python train.py --n_layer=13 --d_model=256 --n_head=2 --vocab_size=2048 --norm="layernorm" --norm_eps=1e-06 --positions="rope" --optimizer="muon_hyperball" --lr_head=0.00537
MLP neurons of a small language model. Each row is named by its layer, matrix (up: input weights; down: output weights) and neuron, and shows model dimensions 48-239. Each number is 128 + 32 x the weight over its row's rms, rounded and kept within 0 to 255. Numbers have three digits each.
After each neuron's rows, "fires on" lists the tokens most often at its 100 highest values on Wikipedia text that the model never trained on.

L8.up796:114086120090145152099143167122111136139158133156050177147125144070200126145128114159069142120190143145114146146088102117113183104103183100119131076104124134165066170135099136131117114147083107143120132176093131163155116169148082153100070110129083115061119198165143103105116096169142125117134128097073092154124115178100183115149108140189161114116102092171137150137075104098142101109182133171151172168087077111071159077104096174112094133158183130134186101156157117100144179094098151135183137168126129166135180121127158183125128124183108124131111149071123110103151159146170197192
L8.down796:171211200161136144179054143145062157118138189139184102118149139141121173090129140114113131108157124123102081059126100137172108152110148121094076146155090111104114101171133136117093124122111162063120135161157138112081174091104155134162085195104157135171143095133157102077155131123109099096069085161148178120149153142106107112120124125144113181142150114074137078097182130170091100120107098090189099097194158159169114136092140122127146077106115075121180126188130149168085118101098086160142121138103118092128055134129156145071117156135158119139119152128182070163180091091145109077
fires on: "r", "z", "h", "ir", "'"

L10.up473:116186200132132117123083118173056154095158129097067114098062136115081117069162111124135152126122157133103124207107138137131140137146100057143088060181132092081107077100125140161155087091122133139121113133151087100103113154190136168074109157107107136112088208092173102120130099145122135164139107148132131132139139123165110171118202170155136189172080146162119135131111125115137141107140098115162146095115182083082089130102189111136101112104172131127172153158112086075126149126174134102146137153165125147116112133086173189177121102159162132134150103134159147135132098131132125207
L10.down473:144151128088101149147149152108160144127169162146152073097139137127115102173088166175123063121091097140118133081171054080116170136114128186124129074146088154115077129154216093138112125132148106155131067176160075113102139146075099100137096167102149137159129105192165151056138163103128152112081121140155137084177132093153145154197122163073101123065161118121115130136142125069144075080120147164162159146115135162140083137131135150078181139159134119066129129124159168167078085138161073117168136133100184151147135107135085129089113151148163171146122113194181139136087112147130079099
fires on: "h", "r", " G", " res", " pr", "ak"

L8.up997:127113132162180153124111163164047181168107158142137123089137173127158085162126207090052081133117150151126195129090136129109109042148089102143141195141136098109105142183104110075141133108165087162142170142129107072085088160144158076089084146174111082095158120100100143148105133096094149157142115150138169171130101137125156157111150054090144136099145068118106134153138129171064133099140074148223114127159103090102155129178171174087126137111169078124120129150121110150155085166120086102084118130083168114130118074124101095114117063094119053092137110080139107098137115108143136115
L8.down997:100150115091094146165140064109164092126176136058132150155166105142119105171194148066127096161173166097104113068119105131115127108126158115091123095108105146118115094164083128115128129086160181109087140116166097125133165083172175146142122120150129152155158116156144134095123143105115106119092123093148104131112175137085093133143061155125069169147175124093156121137169079111098107149184101079125191122108105155173161115184170109094117153077050102156154070097072104099169110075064131129145113206156144108139128114186123053104131116082180138151118144186164166127105124203116081134
fires on: " ", "ately", "10", "s", "l", "en"

L9.up530:113130087128106105093092148125068189118107172116113132105125131094147126088110077149090133164119094125072131137078116123141079156104159040136093174087161082179164136078117115130167089137098165127134144087176146189119134131116091145122111156168101089116154168112188126123123095159087142160151090128172150204201086136154173094159170201146157144173129093128128153107113126155168126146215050144118141150115157167129145090138097099101125073173135093120143094131161168096155134150149134145116144152162077165122126113082138116122160117110145130133192087136155176179184128147123121145
L9.down530:120163134116128098105154194121122095093142143155142087168093097173127135162098088138164130078120122153126171096080143102151148097136155124121146113123171126125104113149131157154095187106107126123104077141133110136177151077114152131133130083103111137152104103172165105146193144134136078150150055124140137117107106202084062128111109010090193147123142165078154100157157100108117070173176112103114166156124118115115178135091136162066085173083150136116063115127140078099089149129108157105174134087095143129148157144122086128144155148090117149111136073137078078105167155130179133153
fires on: " ", " E", " r", " there", "r", " s"

L6.up111:116138130137075088052098152111132171155190114131113094157150087158086116095126117101194146185113181060114150101122139131142137107143106161125128108084113111097169112125121112198165099131150114096079124122163147147140142073164087129162116188159163207155089101103097158090129097120133110123124112111121163119095132118169084133162166061140168120120134121137108128148125112115178136203141194183135128133134159132154059119151089124102188159084166116059161136147143096181091097129144116126129100137129151124115110179127108200123083127150149139059133163055117186196098139100096164099
L6.down111:148083133123152088138159121112199127145123057179085193121127154057128079110130158092145166112118082191085135173117205187157093117159142129182134195094129132095106141099124106163187137146109143139218105150087171121149087105132143132102166114144107152155136122122083142171141120096193108125127082189087141141113155113161155097094120178142081147074138099130113154165129109142101154088098108137134032092151083170124157173109132068097107086129126114084131163087166193150142105103149113086110114115168133088153112124140103192146131073163149105139146074190121073129049116086139178127
fires on: "m", "av", " com", "em", " All", "8"

L9.up490:128170156165111098073069101120093172077110131133077131164153138115151164121151146121116154123150161126145140136123110120132106183156169092088066171106151102138109153107096107145149053142123081077136173131181133174079091062125124150093101129102106097115152171132154149162125125148115092117132096122079068207060144109188137144211122118127194121086091106140123159145131103106166108124169166125096120141095118149129100060097159141122165099139143114151158131150149106131084119163125183165102148172176147128108134166084151067122096108115116143129161126113133162162110094161158123143
L9.down490:105135138095105168168123163086083147146099136114085045146131157211083141137193097147113127160141088152144130066122134163109160112171118130099118115090122077118125130161093126096122119145150123107198197129162160139187170128046127173122086196115143106157066086083117132103127126113116196174175089090197158104187170179129160117109132193156136052133132176099163102162170156128178143102140111092128125134105175137102088147113113190068135146078097139171086088182172116114110140143164129116143098110102061092152123116091110137176137152134121107141141104128126115102096113141180073085
fires on: " Gr", "r", " s", " H", " br"

L6.up436:124096118074078100145140084155094128129163165125069180066135141158122123156109173185167186132082129124125081184125151158165135158175117111136106126089126142163172133206157163109109144152159108154061062133082095151110104114154164070078153117147134079153147123101104144112072130140136110139150124090135098117126163132081083134140124104167132122125079208141091191043116150121149148139084053156080137088087129090139105143178180108143113074174108120171166080130156194130153140144129135126110150128167130086131125123077120094116133119163089069161136156110113127146146162176161129109
L6.down436:150056190059119152163162114113124144129154095129108129175137156124140178170076097137125127159131119089064107149131092165122159128115161104081114156129092162135129107102164138163222130116153129222157110140087059122137155154083102152142158118092156123170114123187107128121199189169126141117159127119000153138177067135127151163164110133137143173108094124128098127119119146080133099123066121093106174085152121128155084122115144133109174124104096105113125130160140120122147126166167130117102118119179101131160115145111142058111128101056156123182116097114174102094116077124105120144
fires on: "ic", "b", "r", "iv", "l"

L6.up963:161184201153122160125110136148204139164158150133122154160123132112083120174086107148087088099165117110174121178145121102068149209116156113119097152131133104154132132104105134093152155139162162104103079108109110144166173092158136164128116058139131122106125082125119175154122117093125093145154134125076173134135088162109138081104120127067137149058146086175150081128163130107087132165151165182150159120063082171180159091178135184102103087147142120054182156138119146110101134126098108119154166092123080131116105158107062123109098165090157101162124078086159109124150148105151155200
L6.down963:122067170137139135106099103124098103109091147118141116186116093097119168122096070150147100150137170110091058116141129167124129090130116153135117142166123126099130074138188113105102097114121115144069108116092105106127113149119100145098130130166126194114089059174179127131125162193126146138130137125124120233115092057161116220046081132144159156115128100139148098071123104127111187140105178209135135086113101108147177162135140133130093092112135115158079130096187140117089079100141164093111169153155136103124200098144146102185154105160105127133170085078152089139200075107127133137
fires on: "ad", "ob", "amp", "ast", " U"

L7.up752:110119160158074162091135132144162180170146147096165089135169169072109105123144076138095135112157090191125073141169122126131155103135095119126077110182101157119091112097140130139090097147097149115195108148119131166127166151123154159094097120129119143109108146120158148159103100096076118182125113174160069083150150152170145122152152132169152127127108158145136155161191084128118119145154076112151187117246098127110093123165105159113109093126162151126090171168144113109118091132152085147076110096160117069104184161132129177070143192125152103085098187148162189115147090132125159126
L7.down752:159112086097082087163137092146128134137128157182106128102122081142117131139112149078111087159152133120084188080127118137227120149144125100184166143132100082128162115167121178170124122136129162138089130163152115111098131126161152176096128155138141111104138130064162125150112138117085107150121140096146161097108141137135127079138142085115151109168118134167115147123162132124070099128177187132110150136141123170126186130149164127086181143105129109191183098172075099147150126121103119137076174076131134149071083120155154107123164112125128167138079091128115219104138057160157125153
fires on: " were", " was", ",", "m", " are"

L7.up299:124141139152121116111093103083117123120117137143099138125142148146080125105119173153128071143110120089129109096177181162143197106155107087137096201184076093116122148151094100105172090126136058140151101090148139146140177152172126158077105089121193123121169173098147134111076132069095053227112148155141085119149125073143095109148175150182133085130117207108090072148159120124132147183157098092096130115128132148139142111138069131139159101161149088133160150109129085159139076098088127122119072102128109088146136147122115114070098214132079144113112188147105133155071058150096089167
L7.down299:135107095106138137160111140130111137150125105097171132091146102071150052091111118104148118141217120119180127091091141134171166192144154153139084129165180076146124144142110125171137179086119110148160111135159123128143100207150190137165146110163134119084187103096077114141160097038161100086152125127074170070108136149132173132139142093123141119135138081169136183102141079165102108119165147122110192106147103076127186143131094088056104187076137146165116173140141107084067113128151069183134098113162120172072088143044144123115120129158189111116167116132090185130165152143102122104
fires on: " was", ",", " first", "ly", " is", " also"

L8.up34:156106120097121136119149106172100186156148062135132127093186121123146138112124118142138156191138143042102161105145163067219024131093155127110120168148208111119087162140097114120120166122153193143119174139148095124087099071131118159165117099192126144158094140191118159113142072183212098138172128162142136156161134114120113154181147052130084121151149116071141075166131109116147096131119104158080112159132103108093172108151123167150098190091076109167162115114140121114110117142089138136069105121143122139139168142139135196119058150156123211073155124088153102135098126111127102150
L8.down34:159118134106161114089096085144181100135121136078126168172123103087114100081120093077081130189127153161141115148124135165130160134181147161106148162119167128113109151075136134155126182156110136122121102141129167095131201183146099098164110096156126158085170135079098176136130101125176125126099158109140080160113104134236136089094100166151145149115103105092145169079101101113106147087128154145138111108189109133141088121093126087096132112132156070168132079132096106143109078164098111106179095126134076101091080165119166126182144112103127138189150165112085149138171113105157138099
fires on: " com", "em", " rem"

L7.up61:159119077080105112089115184088132166124141145087154105133150159090128133180103152161138158217195146089131173100093114092105079054130110114171109051105142171149150098157067123153184128101077125134119151149137156103184126136047080139139163145052105122092132112104167106158143176162102113103122164177146157168148116166159146160148134144152132121103142132131117142155136131121093194150144076141152101094123143069186165160127110165132142128104118121101168081138082127088078121095098116100162095117092156147140171141167110132089141180067100128138079188161120131116136083037130153179
L7.down61:089130165138112112125159094126094105158083110125136122071108073135155116111178156111130104082139098147100121118083151104103177125131138156120179178116106192160112128060179111116131199090153158142140132109130078161093143077167125205151095103199163153149094096182146160109118141126185153172098100099108119152134136084127089215063146138116147186080130149148183113128115101120043086125115201131139147134143136181106139094105140131109128173164178042126120173094168113117150098123098125177104159153146103139159081142116172128144127097134115110119197047123076148129110216160141140074
fires on: "i", " to", "ne", " can", " each", "er"

L9.up989:148136070163105160146111131170132130154079122123155101101153175092101176163191136076054157131124176147181182148164094043173114121134180109147158153108139086073093176069136104128102085136094110172040129139094133119157135139144092118162109140149103152125140160148082083145098125090158173084127102125115133128110116161116083168174162088159116189110132075189118148120156096116161132129137116098151135127121128099168123135119096182119160099200133084179148087141085113148128134136097100115149112089131111176132101104102061169097103126155128079196113169163087131154161191122127157152
L9.down989:135065149136101100072121164124075138070127125136153160082136115143093104121150138138172164140146172132152079130142118151216133135173156156125113138095154179123090177120115098125115179114125099190167140103144175106143137144143142085154139169111152122082127121116176092089142131178115091147061095207145151131086100136133074120140136155142137221079127099051057124104070125122157167121142096148133114202166125136121110092086120162127117120137121071094122088063140120112168117129141113141067121109164131145159114163141100061102076171155159170115152149088138105182117075116137105157
fires on: " F"

L10.up10:071142079160120144139099112184092107130087141053096098137169123126117189137118137092058120090074130153068081167142121173171138097115170107138118127060157114119189136145142158150103111137112103164136140148191161087133105129161138098145135141121159117153112141142149074151131177129154132115135096124153141074179164088068108136159078124181127163159101113080119162100163114085109116183153054160092204102098102129111066155167165152154154096125094106118160112135093092159178096122196134101110141117207102115183148111101124153111165094163152130126142126098167167147149089158142096143
L10.down10:197047110122094157118095068117073163119169181065092157193147149132125089162153076185124174114132102127122149189105118132094109102102087157149145127134126109101125147112134112074103066105142094142168116114152143161134157104110084173120150148087098082141152157140115116162153093179141139167110174156141146123149096104143128163136120076096140157111142125094000087123112133152143108144177144129166119135118121121163123173134173123135126129106165123133111112110115133132082150146173070096102121144093143134175117152115125140102129132161138101125140133088077077095128104153129161190
fires on: "r", " (", "b", " |", "F"

L7.up909:166126192124175164169130099097082164128104110107137167083094126146150164151091121164090153139120099146131129171149113048059158121154087107111126114139118193076157160153151112114168110119191156118087132138134132141163112122124094078137158143110141157171078136148141107133203150132072127099115138134075118087171171151156194070140148095122139235141144165087102117115147124113077048102083093199186153195128098166146125092176136141148182173139098158163150114063076131145102093114173135096065104107123134116104144099114152115156121075123105099106088136122159122088166163109128142169
L7.down909:161138117136127108110133140173198146141111137063101135107117117141161127158089150150133107071087171100127079097126165127164136119193130112129125103085079156108154114200128163156148174073110083094112087118138061114116128104127131207134136223111121119131187127105106109130144124159124088101097154149127181108127118129110140136136136208066124134150148131104096138157207144159114141125161083146102125138114132094159085085104090103118150102150134092187128049158115130109146081172155077068151127153162104151098092125159156106076094110149124082092087160151177185161153075222128061153
fires on: "ol", "per", "x", "p", "l", "s"